Weights of a small GPT-style language model, trained from scratch on English Wikipedia.
Size: width 384, 6 heads of 64 (1 for keys and values), MLP 1536 SwiGLU, vocabulary 5277, 38M parameters.
Training: 470M tokens, 7772 steps.
MLP neurons of a small language model. Each row is named by its layer, matrix (down: output weights) and neuron, and shows model dimensions 128-319. Each number is 128 + 32 x the weight over its row's rms, rounded and kept within 0 to 255. Numbers have three digits each. A neuron's up and down rows have the sign that makes its largest values positive.
After each neuron's rows, "fires before" lists the tokens most often just after its 100 highest values on Wikipedia text that the model never trained on. A number after a token or word is its count.

L8.down1473:065104123130166112147086144140112152064151125123133123133136137109130109135132166105125135197111057116179155155108112145122140137134119187125139147150152110075168113072157097124181127182155151175131118111134121102178104139162084153097112151145188110104255136193113183084138098175104107181115181140173164132161106131076146127138143090164076175121098147129147159125109167177139132119113089131091158191132201111175128063069142138118102122128097125123126085139127181164149114183140205112108158111161051192120136165116167105113119181089131160103130128131144096139109183140086150074
fires before: ". " 36, "." 21, ", " 14

L3.down1530:119069062100109199158100114129110125096154075110188134107162107133136107133155135127084137134198108161132146138121134106099155149141124107068113133119152144120109112117105182141108130120142117145133105125159120122133131107096160084152156170115131150100000134169155137109151136161124163142172120148113157101152125096138060112110120069087176126131164179084140117152111140116153098126137142158158110126127134121150147092123165182137126167099096082120137153138154132122151213158148133201121140108117147074136129148124137137090140158078124105130130163151123115196095128154080105088
fires before: "| " 25, "(" 13, "station " 6, "and " 6

L3.down510:094140090119128147177165110175117113082144144183128077113125156140162129155152083107167149131166078072166205134096097134141136111101187066148086102117139106137154126069102148164158065173062157144118078125145065126189095163178137157157161157134125162131255119113152128114089128081158129123074135152103128151167130165116157119199076127141107122116144078125115164169143132050153113131103150108124171132119139129152139108121160073120126111119047125140138152138133147098125016131098152161148101116129156084171172130098131113112121065093091100128115098141141126109094102130132123147
fires before: ", " 31, ". " 23, "." 14, "\n" 5, ": " 4

L8.down157:125186103106157154119132138144128132116143159138124167088115135115140100135120110148193097150112138127126117120079099116147165118120118086116070083123113141186125140135109106123161088114146142119115136133127143081114084122142069097112184087144183112136000142105115166161112127112196165121098144147163119132217088098115088098106092070157078144091110067105108079141157118157169107185196098122129109208116137138127149171135157105132165123152203086096115181162097159167166188147123161130135183108134135127155167152155082138101157143205146131113093105131098151074129192136092121097
fires before: "| " 49, "7" 4, "6" 4, "2" 4

L4.down761:104150112124109146156101087188125112134144160153115127146107120117147150162113066066136137083150138090130130113102142110142115055080142116058127109182164125173135152123118140165100056119127111190108134161070167096141112195102128174085184146104173212092253131148173140148118122147136128166130148185103094154178171155184146096180124113107101094105232101114132151153168106060128140112138105107122116141082093162138108107099149090107116075171054136117119136139119117057124041053117161142164099138089118053133154152136111083142132059125120124113093098143111159160111157122092123097
fires before: ", " 30, ". " 17, "." 9, "\n" 7, ": " 7

L3.down1146:089147090094081150167139100177061198086046135124075127124130133114086152123106161112098044134128118095124180164115105123136134186133160155133177057140144123138120174099138153114115115136094131143111172113147161136056158161110129136134151144125120116115000161143126103143109151094169180189170141141198156110160059122121120071110126158125138141119159122149177121117101116143085161147095143117063101123128151093122103092139118133133125175105088125118133116114094144134095170100100152159098121089126142142141191161152150110033126145140180178049134058164185164132054102161110104107
fires before: "| " 23, "(" 11, "to " 11, "in " 8, "als" 7

L10.down191:071132146099165093118118118143177137153147159150090105132074186149126163152082140105114136075082134086160139159133152113090072135164097103178155132104114175095126135103088142146111159080145131182100135106168175106096114162121111146173178100133093141101158106122123130126078092137190110124123126131111149167172186132102152096099101123086196132084173169091137077096148149081145105133130132123129088160151136183137132146081119135179149182095170162168124106178100097076040167060132115166131137109172135079152096157115147092133100125112127086199085158169135224147097116163127144117
fires before: "2" 14, "4" 11, "3" 11, "3 " 9, "6" 8, "2 " 6

L4.down1506:104140151161124161110070079152109114143131090069130057105121152157149109142150094096134162118107176144120119100141133095183149114097166144176149093089127094126128110149135097073141108098109141135148089126114147195136118162136130122135124131133128136121255133156157146101077140125117119116176088106112098108178109119089047068153140101143081114114203096087139142110123153171114107138151170105129104159134097106168180083099124137110148184088074149144100137132168142178135000092172106124154106184153142110153144133165136150128083130126137140124147119146147135105106109085127119169
fires before: ", " 13, "road " 11, "s" 10, "s " 9, ". " 8, "ed " 5

L10.down723:148130126073109102150117128106130160143142098095179143103136142085112093105112158118120115159180104093099127164147128157097094136197121160127159108078111132141130164061112076156122230150046180163089130116148056103125128154163144074099166095153146109111000240123047110109127133150084107135137095160161146145116102124117095105179163137119108096155098140119133102120172078117116131088132155141074160134117113089106100105118108154145126094110134060113125107141129132133116185135169116068106138147110133117159091112125131144136085117092120142114211083129136157166170157134118067115
fires before: "the " 22, "that " 9, "it " 6, "for " 6, "a " 5, "to " 5

L8.down668:138159162103068121142087122173145147087182140114147090096128119140154132132106114130083108087118084132074075172164095189147119115115122139148132070092130125092101088143163156122174152132127100118182084127131100131112115139132144061132114142118096115064112093114121108144116115173168105091130137156103076136110152076112137148107115117127125127131150138096107183094103096121068121112089151125123117095156127115082100179162110062146153091130139119109089101092100131052152120191073193157075142122153131152160055133094152141163141138193156129141116118096111082102210075099093171111
fires before: "It " 19, "The " 18, "as " 10, "== " 5

L3.down144:170129121139125158170087117129136123111218101081156097152141130141167143141151087109142136136122145138118116162153160138105128073100090141126153179094076159123145093127157105168070162133165120135141203106086160118132182085121128056183147205152116097143234073096112087119158097101148110101149106109115124154102115085118137141087077146150111110124168174157171214131147186099160157152078189121171133134065132125112116103075091145140126083090120133046182059081188099180135150141099217153108164113103131142097117151143196056179145119115112124141083113121136081110108126140105119064
fires before: "\n" 33, "\n\n" 13, ", " 8, "ent" 7, " " 4, "ar" 4

L10.down433:107146116162138075094106162151127158051170148169117138132126150122143105141120100128125167107195049110135086130148201119101171152103138096088105111174143111073138084146116099072126108107128147127138092112156118141149152156088091141096132138138163141100118113175156127110127095111178087171151083115105149123135218112113093126158094120115043177119125170114102121148152103090115130193135148122186087134127120128122102147114082144041140108076121106119132151120106115098106184092139080160153145131135142136141115126146081158112122094135142147086075155070145123142178141151107070171
fires before: "| " 57, "|" 16, "he " 4

L10.down1507:127188118133097160129162086142101178163162104125194152173139089150159100154130105166161055164131105144130136140104166116177126137112061147088125155123145138175113145112127105157190126149112126113105066073127145068092106150096102161110091150116175120119174166114137126151067126116131114141154176101154181085129079110122155152183134136138158144181142136108194129109150101177158160062150096134111113177148154157126098126127151107122131120118145074130098071065086160144135119146148155085024157185150174126154077126159101123134139086125149144093115095108118100119168093150185142100
fires before: "| " 67, "|" 11

L3.down409:082126155083107136130166151143132110081117141159165142165131108082112177132106108097077127164142145105118139142133125113129113144143138145141151108143174155129093088153120160104094125119120194112111132108192147087145159113109147161117094138096127136137000250121143147153134138116161149168176119132139123132181161151124121100117134152124140149143157101123143146168150159144152142113141096139095122143131059167128125131122147151125174164150138168142087117104134162106117250085107107141140140123129210108193133137163142175104144118120154120149158099093160087146115163128097158101
fires before: "| " 34, "(" 8, "in " 6, "and " 6, "to " 4

L8.down59:120100130154093083156107126157079139123144122116099156133122153138150097116127182130122163116147106117117157152142163164142124147146127098102134115150116091121105097105142136141148102148142103100100129139141122117075139135149128169162120156138110130115036255118132135112145145143108171113141074144116082128141126120138171123069142095130131097119130121128079134160145108157119115082111156103142118111150138126109156156147120125111139116125135142140097181142097148109151255167122109134110145122130128129125136135108153101146103155084121098127116108110079103159107096157144120120
fires before: "==" 25, "== " 16, "The " 11, "In " 9, "He " 7, "She " 4

L3.down755:114130187127115104119137082181169129153158131178103138138117103122124138122174123142112177152190177081147108148152100136102172095127119111192142077081121171145179098196108214142138134123108140135096140183140147099166170110177124139134137100133144147163195150090138117122101111154147134125191135139108105184133161096056079109146077102201131140056163098114186128160139188123135164150150115102139148141151074129154106097060130139137129120102112119095122141117144105126071056111132132153093092151121131145161165181109094133127137109105128089117054098105125104143119106146090125067
fires before: ", " 20, "\n" 17, ". " 16, "\n\n" 8, "i " 8, "." 7

L10.down1094:094077135168129074101135130142150172144127142143088120112098149123130122120141140125122198126154135143135156141143164135140142149122121137121155115121126121107093105118139096091146158098127142108129155126134071154147129126113133136135130152121120121097000255121152154152114108120148153098127116131109113098140120107117146152110127131132108124151127118141124133130158129140158133134153141122140142104086142122128140139122130114109161134134146108119160156145148130121166255131110151134110140141099112168141139100123119125129138136124158133117133146154139160126153127143160133162
fires before: "The " 18, "==" 14, "== " 9, "===" 8, "| " 7, "In " 5

L8.down25:128164142136088127135167125117136110122109154187162115113132123117143142127110123140173127103126158143177118153104136143162113122120182104108126169183121072108121155164109145112138139068138123154111153115026152141148082147108150109073114128152193113138098158162125153143072124127083116180119127117124144140131115143130173090118135092098130134126126091094100132160128133085183174130122074055112175089184089179124176113160130144166159109106097154184152120134091163118152131132140112104120150120105173134108162156130116145162167156098128092065097050119099128136117095104142087105
fires before: "| " 43, "|" 13, "." 5, "R" 4

L10.down1212:150120122149176153110165092108105139163097146194135128112113097137127138149165106128110157109149156154129192117123132166140114143119100148167069170126110133170134100155136127108182122122126153151134107129143083135146163139138149127067154066132143105155084109094150167140105177159168129144097126143185085125112101162086165079087135140160172208128098074168164103116154084038159109121137082142075086117095132111126097155168148126197113142126155095174155084140108148117132160094103117117137102121135138091139102140151118111073081132079132138114187140133107040118144177168090110141
fires before: "| " 37, "/ " 8, "|" 7, "April " 6

L4.down72:147144110130110109117136142083078216131075194188140155128162090161125140131133103114115114161128191139171161123175167104156082067171114135189081150082118165183117192115121109221092107182150122130176043125066070150162198105139135189169113069112159111099152137145191112098129134163195113123088088141175143121121133166138153158134176181182075118125169093124168155100119110139119100096126100165142081148094123136103051110144112112118137092129171057140146126089094127096138128128115167141106131157113119155113144099121149125091132101090113109079160128064091085124095170180142133142
fires before: "| " 66, "|" 12, "February " 5

L3.down1409:095144120138102103166131117105136141117191109103105165145140145117148130157126093078164109145171115129139121169116116142135084111128137114127090117139167136124081164119084144156126106144098158142082107100116108113104123152143115151112105146122123126100255122145129107108105141170148103148151131114103093119146106183163121139160129099147115093140143121121161117123095131128134114102140143088132133142123144140125118107128108104128138105138133109108116122133121121131130000147065115149156099126146141087125132138100131144107095094105111113146079123113146142087124118121134163120
fires before: ", " 31, ". " 27, "." 12, "' " 4

L10.down837:143159091128143140098126075118158107061112113138099158166161129129091153145147067110127132123121114148153139170093101108193171114138135121137136156169090114058113122117089069177113099067191136128164142131135098092150100129115131135093112126089103111128060175130133124177146120200166123133120102130116170134117128118127100125145107153080170148119106114147120131085067091162093171105156141136082116101101142132107149174079111187139139124139121101158106100255117135055023136159104155107122171121138160098184115142135108126041092135146125143187112087135145164145165112146093147154
fires before: "3" 19, "3 " 17, "4" 15, "2 " 10, "4 " 8, "6 " 7

L4.down530:126128156115153073106085073138142113081106160090109096090122120072180101140114175141123138155149160163110134144131134139156123115083146133139119138103138123143145140135108168139196096080140074162141080063100112109143152169091103068058143128112111115105255144150075136114127126172155166143142117099098113089108150161187125088157097086123090125080122145116158161145103140140136113147127178107142129108165139135167112128148148117116108094157082167085118133121135120135097000119107112133109121120130136152114099138123098163159068060120178105105121108109122111139162109110136118136
fires before: ", " 32, ". " 22, "." 14, "\n" 9, "; " 4

L8.down1056:137080109126111101116157148152132160106079144113158166119063200109175133072142154143173138142126171126143076102167072085146103087134134137134171108119118113165152084118157115133105166125109120113107199090100167164064124134157097141132187133147157135120096129108153116078151125129169143113172148108080105128122104067137068149126100148118112096163157173173161113174149099119221159063081103111102148134140099090116144102161100130085143148143116128111094141137151169107152183084106064121134134122173089157159190219135089143122102075120138141110166147110067108071104143133102172151
fires before: "| " 45, "—; " 6, "0" 5

L10.down778:141075144165140149108145125131176138111066109123150149148132139140186139123065121081131165142117138135133151135125136056153126132121094110122136143130105136087125101135138100103165138155135113093119142075085121145136177119131104188102134140095138110210022232119088142145136141122157146138134115107092167096131113145169113135141147134108149150135172151144114130153200153127208106165139111157129172121108131172117123131093092123143143157160117127101117125110190109124151255074106129175099111150133137158116114160183164109112154088100104116116111125094183161170152175157138156115
fires before: "- " 60, "| " 13, "  " 8, "    " 5

L10.down1504:137112127147178158087073102124156117047113108182171119131065098128154110137107126157212178149142091141102107165124145009123165085129093191166121106113145099145116139101130116110177090102147070125108113167143089135173170092176125173163103078085123190142097158108159156166084091106118152139090075131140170109119167144150111145116152108068082110091098101183115140143119115048111114137140143180146115110158134147132150113186077149111093123129125145100114129188131073117117221108150107134181112085133124102155123151118113153131116113130099126096107150149096144040116067094040087140
fires before: "\n" 29, "\n\n" 7, ": " 5, "ject " 5, "\n    " 4

L4.down214:142125153151161130021065094159193139095135154131104084139109143148118126106109094109115122138101114130139119114144117086194125093073095135123172114150162133159108122139158109087168130155094100141169101093167103141152130145112139157113160179154121179152123158110183137163139139084089112141132130096138096148146188104172118168144155157078159100150139106215085185182103141084143098053138109155124112154179137148120153105121158162157144161130142159102123196135171073117153116115156095194190139125115151089131111114134132089125243102116083086177170158137113119148176117106155131130
fires before: "\n" 34, "\n\n" 11, "|---|---|---|---|" 5, "|---|---|---|" 5

L8.down123:127059134196149115164107152138091121146142118122075160112118151145139075059161172142103170165194135104136129134170123161163123133111120114130146138168131091135139119174109094176176117107150118074107195137143117149090118109135093159174134138168135158108092237157169158114125159165134114051124075154129103142128109136105167132135124055082088146127166124134112157160193095121139119102135125078121116115138088118093147095183107096152127152104143143134139185117122153109132255184140092046121126112136163110106128102110174110126106120068171115125164139125122126139146116139154137131
fires before: "The " 21, "It " 13, "She " 9, "In " 8, "He " 7

L8.down76:124120102073078127109113150162166167147132048080081110085171102120090102147077115147203125159184083166120130028110118121136128196091146120130108101089085092064115148156146111162089158094157118142143133127121117165177107106107141127096096120073124132116011144104097141101140156168100126116137115109116197126163131124119067170095190129078149175075106138130134125093092162151118112077187130111115095084142109129103126163125037155114121127089108112158196170110129085058094138172145128184135155115150113151099147139099160151110111137101116147170129067143087057134134106133138163135
fires before: "2 " 15, "3 " 12, "6 " 11, "2" 10, "3" 7, "5 " 7

L8.down338:194117112140163136050063050193169151043103080132157136162155101157169109146077128134057112122112122147125083135170117075133200127086090120138163145146203081157133120150137157082219134140096144148152129121144124076184159144147138156144086094121158143182099144112177202193088139119125167155167117138132070162157171101166127126145125142051110103180135108147127157133128111093123137163140155132115129141166143214126178135085054149115151119109149097099078164125185122125133189148119082185200150154098063133161060095122110130099136086158106096174191141126065137098095125140095105109
fires before: "\n\n" 33, "| " 23, "(" 8, "\n" 4

L3.down723:126155174139134078125067090158174060142116137156108171122154162132166163155123133101133145140087164134143185136099126100180169071115094136119144119175156097127105170183138167122152138122114185121148182093113171092152134115131110106090128114198137120120255133193140147167133098105137131108127091175150062090124126166123085057129135152171144159149110100139121213131114147089149115147128126121141147146131157143181097078130078118161095177165153131162135133146169111102122203099120118108126067153132133171062019131106109113144126148125097082087158162126139170130103112088126120115
fires before: "\n" 39, "\n\n" 22, "edul" 4

L3.down1321:127148162123108172160142164170086175103064124121158182083133100108123072203092161110079155164134141152182132133136087137135116155123149171156123118096146147129140138104137112132096157143126113125124116140092130155103135121163080117161120164104108049130048150190054116099112164179154126069151107128144126110140120093072129114140133139170167109125154124169154236158139117103208179080168201136139159153146162124105140124120129119175153106087108128122110061135124146153153255166078146108107110192176087124150113166137142091130161128123090135099079156092155147086145145122108091093
fires before: "\n\n" 70, "\n" 19

L3.down1404:073099105142167123168124106149112083130148162111045098147106088113186122141176184108186123156185147092098120157116105153066117102094184115138178080078120143157172087124162149114106147126112096172138107105127146089107087199094141116132136131094133085134103159119046100086138126134105130113104116131102143177178122131070131116164089060105070127113151120113100134106108117146145102140109149110122144140158126081176158092102161096121150093135098115111192143122181136140119127042076117162104142119179107063164206103163140109108099067153194124100098117126142070130118134131114127137
fires before: ", " 32, ". " 24, "\n" 11, "." 8, ": " 6, "es " 4

L8.down29:082085103108125126162123183120110089159184087093135164097110108082137134137149160132172115137174135161100116157135136145102156158144137073044048150172105134144199138193084069115081091166100172082137123123142170096155061135106087173086142103141146130162092125071108081124110155163137150123154097091144125137136104059059141137183115129158153144088134087109074206100097112107117169154117116146171189134134115141149139128079166085123131083106149137147120111153131136159128161121161149169089168129130175165127148098162117067117115068166094109124099153091145136135136132122166143095
fires before: "\n\n" 57, "\n" 32

L10.down606:122174137175171176081131129112200126100080112087072179162071118158152121175107088130121145143161112183111102149184144073145100125157106107150149100111172156084174173128101115152162140167157132131127155164136113082070117124134230127109166080106098142098161200129071104103130179158161031164088165120150246082123053135121065111118157140090221117151107134130105133126102102104174135080157136184116114144084137113138109151070078103183190160150143112120165106160118111119105116061103160171115171123116203084123136155124148079118122088105109188210130150104154072139164135125156159128
fires before: "2" 15, "| " 15, "|---|---|---|" 13, "|---|---|---|---|" 11, "2 " 9, "|---|---|---|---|---|" 6

L8.down316:076144130102106175132100063168126139049108180126119105114142134147126055138126123132079173216215088117100125162083079159105164157092172134092118126160141112120137166121141105187123112159105168095124106085140127143119100168053062169184124095073164129135107178158118068139142155111132151146114158151154072080159151124072111126078138130132150154137081088173079067120048166129136108140091143174186111114087153177134118105139120175106128128160122158153133122100110132118035159098091081132154156167147134126151135140149143109079109120111135188092100141123121161189119188113154084129
fires before: "of " 45, "medal " 10, "in " 7

L4.down601:084143130123090162174136105166106116074168132177108116107134120136181120158106055074142134135149133090174160138083118109113119106073139089156100071129176103128148123089099147163154119207111133162105063130085094126153119151145140168105149136111132164111255174136142118136114115106125160120128154149099112115190131160146136080170078130156109100114165107083108164140137122063126119128135128109094151126131154129144127105121158116125091116145035106123100108097145121092124012131098164172169085143119134049160152139153108086097104020095072129147122088136129143150111109105148153108
fires before: ", " 36, ". " 23, "." 9, "\n" 5, ": " 4, "' " 4

L3.down97:130078126140133125129072140138160098118121132138143172142119113103109132190117115143081147145121102134145142198179094169117126133142091132103099126088071128143159105135116135151105111118108096130089093166097173140156089093086154129095064104119114112085156074156147136135110111165161128045131108159127110080155093158072106190123116107148129141118112113093120169121085131130129121115141124077124132148164196099119069144075115166112114105082127079139087148114110103160146133157127142077102145103128108093133126163148175158122101157159159123087122143100182108123098188137082105156
fires before: "\n\n" 63, "\n" 11

L8.down829:078113095070088123076116103104089105100079072083098128221153100164133117165136108159181156165154128132129120170092129151136144174127142221099125114102171139132137180139101114176118134113083137151149150111134156089147099082203154119144101145104102122080147120130130155100101108124106156125183129125093116115176131139106161156174082149064131144153098179160122140110134139134126111182172196177150103113153112090169101172127127150148109098105089190152098166131113190047115217138137107138188108116111125136122085132159129171108113142081131126127053101084094106136122156151185054056
fires before: "| " 35, "medal " 8, "Sh" 6, "P" 4

L10.down219:140139178134129125130136127127066186125135155142057157096113126131137049173108130110055159133192125127078176175142177096203186129154132179156131096112115091176117152157165127128110163136082155140153133110135118165146177081172145108084124074187109140186076194167158098098084157179170105119098149148162145118097077174080126064146145141142096142144186080130116091096112089169157136134169193153118103110147150136129115157151158146156083158130160138121163134123130108119119105135150183093146158097130185082153124094129092097110127141121156140099134112176132086106148145073164140123
fires before: "to " 12, "and " 10, "place " 8, "199" 8, "was " 7, "201" 7

L10.down0:078125170167145159187176085188145173123132142128156112173125063116145184171133107113121125127088113091178115115116124119121137111148104143180117171144152109131144113152164101039085133107136098140113109098097068132094105198159117156111113082085130130110235126134135130112112122108161068162184125074126146130131128102115091117105136130168080088144169148110131146114096113121182118129127184152091147135113129179130118070064183120175090168078114102116136190134157171163116063165165174143126137188159134173122148184122109116145153088120110129088111092143144128131146159131126147144
fires before: ", " 20, "\n\n" 18, "\n" 18, ". " 9, "==" 6, "." 5

L10.down1091:129171175145144156116094108105129099099105164151080152065101120090101138151152124104145101115187153148102106116127089097107128109113120120067121159152087188171100163077105099139134093163134143129140152174119160143075173123102127141133119109118100126114053160157137129129107137111126119138193117124130090144120079129113102103121065072149112179150122150098109080144073123145097104110158111088146110132105111128144148120127144099115101131183133069102142141055123102127084110006083142150162089131160110170145197092099099152143144147116139125106080170146146137095194128117075125058
fires before: "; " 27, "| " 21, "ost " 7

L3.down747:085163104144097147131062127147132160079175105137149112154103103117171076090138096142130172126144125124116157108132138155141176140111163133140110097121111162148139132091251123147179067126108094119131075130158087126134114123162123148168187191133132109102068112136132091086174099126167143095133104138108142117124116156155125083112118128159140101127131155133111186136123118093184142105147156081094117159125157135098204107058134185152082094170156134070118091130135076121176194120095151152109150161110197141161145134133077152115149073100108066097142128100137129075120151127120163109
fires before: "===" 27, "==" 12, "=== " 10, "== " 7, "| " 6

L8.down1025:154160167105083110090177168154112108108121115097086185094139116155140146144126122102105121145139085109133219142162151091081085123080179163104082097100092111114067141150114125116063149123130093139107125146170156066130124088142128115166107097135152098128079213108095107147141173152109099135121089139185154143108105168132118061123130117127102131110153137150142115057093124120105150147167079103079066119092105131059102213113109157169122107106114108160108089171180116133074175135142131064159071148140145100150130131146122161158124134071100153130127141131131168071096107100126086102
fires before: "to " 23, "the " 22, "a " 5, "in " 4

L8.down213:128148071131063173141128142144152142068150149190160096107091130183106135053113068113125126136183107122146106150117168151151125127142086118174097130126140190111141142178163183134092124101116063100135085119150149079105135145119112165121156119079160074108110116128098188094142127104134111096133081128188107102133168109181140114124072132134097157169094156135111107160106137147149169154137135142073158122075093086101153128091099150120117081097126096086046141075138103070147232141120133224120117125079124128155151108139111131149121121115101148127135152116089158127071171169146137146
fires before: "| " 56, "(" 14

L10.down1196:146152106073100106126111115106091175130154092133149166099081162173145130095168113089125105127127096108084115195163127123131116170138145153085161133079134119134118103101135157093134153120158087154108145084102173135161118136201089133159127161186157124104095155089166166161114201130146156152141106117147125167141145106145152147117201150122075142154164114117115085100116131105088115077064239103159119099143124168161143111101146110142095137136138128145113145148155148065208238123083106136142135173156070177137170186079112127186099139146104066163113171090137134119118160212123165137
fires before: "==" 17, "The " 17, "== " 12, "It " 10, "\n\n" 8, "In " 6

L8.down1484:093133090081151130102090106114121086081120129142105175127124169084171194111049083134168106084102148119124082107095116138126133153129156147083115054121138144133198053145179145126165075170155146135102202118091151066161110146155164139097088125110162137122005169112146187073099108084061100166111119126111126103156131131103143115133200082155154132085163138149130128116136189114160133135110123136139122098084145138106173150130131150154113125112067110086152127101176191081129248088120151106172128186144155147133152147132140113168101146114138126156070091171079105102095099114140169143
fires before: "| " 98

L4.down303:083116117110147191120159136152106155096134102084107101133094132098107091105157152135143162084149108125125218141103129120129110196091169106131143077112100101120128130097211169150161096118110109114091097091129141102193129170177093169174209178087092140123050209143111176124094120115147124090132098165150170093096065108116113108105156147095149140160111151113095102148142088181191104047116159103106147147149103162117146134085157170129155066159146189131141097159134131111165255172111129127118134143110131153111130113122088149173111097128131116132120095079120138085161164156077149128
fires before: "===" 20, "==" 17, "In " 9, "=== " 8

L4.down377:129152094144111174204108100157103140067099126123111131049198138255118121150133087119081147144126136109087128070122144081133148131140155149132102083125130141095174086135085123137204136164117104114140165140201134130099150133114095139156110160103117133107127251132171166156133089107098152112101172088152068177113151122106106141137123136156076112109143078144111145115157156198125157114108121148078086142130151198077145141103195140151153132175165159131107095135129129151163201146131117133148172155137138116134085128171117138109180171112104152123138123109163076100141092102100176149
fires before: "|" 28, "| " 22, "of " 13, "were " 10, "had " 9

L8.down166:142144159114127056116108107139099130163167114156161143176163078155078156128150115097128145098123179148117133087121116143099112121107144157126104197077158151157136157167152051171110111098115138154123116068196138098091116127090082106117103110124136145160188105110143147039172120178191115129120119158089129114082126161097089129109200115124128112132166131083144136114093141121103161148105115145122167128189087143137140126101114109115129094141119127148157105091064139127167079081136154158143096125151133157131062101131142170143167159107134110146125119085104105093102126083129167101
fires before: "-" 16, "er " 14, "est " 9, "ely " 6, "way " 5, "| " 4

L8.down460:126126082147136146130077136134097140124119156141099132129093171083123153076131085145074180126120139109182103211140097117130149115223156147105119170112099078137132181095166158119133141076157111159184146116098081111197055179107152078135154108112143175134100105088173156093171137116088116163105115126115122142135177120136111148158184096073177096157167141168145123150180174140211159149124128121142108120155124085087140098165173158098116165136135110117098098162120175158123135146090128105112165105130121118115169122154090077150097123084141111086125099130095120127159107100127199142
fires before: "| " 58, "(" 4

L10.down633:124136101125142123109083113104173129086133124157114104111081093108142150147119114100151151133096142161157134128115101082142085123111084123117120127149183110144161109203144112083110125152142113092160135161102129157182109133151142118087135149082142128150000247102130109123125084113107099124197137104116090131073128138118094093151134057091152145155115122146121128179142090109176136169179099165092133099081108144118175168114119094159170114115130091097116116173138143102100255123125130130103131172125198102166165126140108072131184057138068128094156113176145130135187120163147124166
fires before: "===" 17, "    " 12, "- " 10, "  " 8, "==" 7

L8.down1011:173103167143113155144116120173128117181110149144121076128120136091165168154191146097155109150127098148116087126134071083126130151114099148093127133149151141126107114099087122100109150058139100120134132158106069175147122095163098116181100165093080143124235181135087098094041062090093147189138153142100040124107169122116129080151098138125133113131125089161167135141092164090100113090123185110128147145054161152165089102112183090110143139144094079113089150116114139175144004160105124146110102113186150109192119117069108124111143100132120097147085095165173137135139093170166116134
fires before: ", " 26, ". " 18, ": " 12, "\n" 8, "==" 6

L8.down641:109114155099170076140118116127112215089141163172137164122128134120120099092092175094164117089154128073168155162143112106092121084130169102180144130165140112128101116074110139180127118106103133178142103130107137099160157133187114166118179184159158126116102124144162167134112132169144140142136112112099160097137090154142147124126099124142102166106060123131120176178160126141144113135119093123093092156114135124134109130149104116155088164196164152132158114087101131082122104153113139096091113103143110187123191151112167110131164123048152116098149122077150132137137198163139183130
fires before: ", " 19, ". " 17, "'" 12, "." 7, "of " 5, "in " 4

L10.down655:158146104159189111191147134094100158099096190121092109115120087142178120107104187112148114176165143114103143106150168094095084192155165142150138197061156138145146157109108160102109128112108123093165111085129059116126064152106143143106137081199119141128025177133129120100113189148133104175099114121112147120138079197105137082103155171151163150126153103067131122104103148131121093131115101159148109102125090094155102101128077155174105093143089131149177100163165143117142152140110150095148124139128113130070177165076154079151111132104128151165117086139180050166078114123127081178
fires before: "in " 26, "on " 13, "by " 10, "at " 9, "201" 6, "to " 6

L3.down988:099110098153128102098112157149037140128115147089182148162128096111164094124085182092107098205137132183160149128109070184122159171148157112181146126080140109128129126142120124125157092134084083137103138119131163161126151145152121132091127173141096137169087098082092129111126118122132140134120043227164128160163058145073129079136103138146079173109141140097173202196133151109151114074183162172182175150155148138152100104137107133123124126117105113071131129129115137113131163135137121081076122144152139068083133124129181096150082114151121092135121095081126140122101184076124129156
fires before: "\n\n" 28, "e " 16, ", " 7, "s " 6

L8.down1158:170123138149107191127092157116069134098068173177144088123118158102130110080200150107106157130119155147132090063161161127173114116152178155075129104110136133139156101169081095119104211145103127129105151120163101203180171126176133153149144122151129127132205121136113138185070165085115135168118096105190124162091140135141138122130158199126131132113130074100121104145114170089073134072149122161145096162099211115109108107123159097135178181105189113085026148094097123134147113140136125058108160151159130154124149092127147100137112123148110096093131102146135115136092089139090166091
fires before: "| " 40, "|---|---|---|---" 14, "the " 9, "|---|---|---|---|---|---|" 8, "|---|---|---|---|---|" 6

L8.down442:109099124117164120149197103212087142091097111122148122093092144138113135130084117102113084172107111180125064142134086128149107122223136134121070126094143129125172118179143050082099124118113137108148163103085125149135138084161180129120111128091104149130051042185163139105081101141135120128161135166173137098105122108117127089141069112212106102098091101150131234102102106123163149076107138132104131126097141156210151151064142098162150070149150129136121157177142112133062160087150154155096163152090117130152133121132175123112181120107129107146145098143132166104130180153130119169
fires before: "\n" 65, "\n\n" 16, "\n    " 7, "\n  " 5

L4.down295:085090113073105107150107119159142104080139072149087089149118117104151138147131137098098136166131153111136108114112126119101134078052082095141154094123150143164140132139128176116112078128129153127120141120060100104141101171167141141092153112120149110177255166157142131136163140155139150117158125200091099123141165108132172097164114087123104103146137115066145140166117098137185108145189116116151092163132128131113073111095139088078118094120064150146132129108109128087100069135104172136136139127090149108113172141168107125134099093133135098120129081133118157133114085130113144094
fires before: ", " 26, ". " 24, "\n" 11, "." 10, ": " 7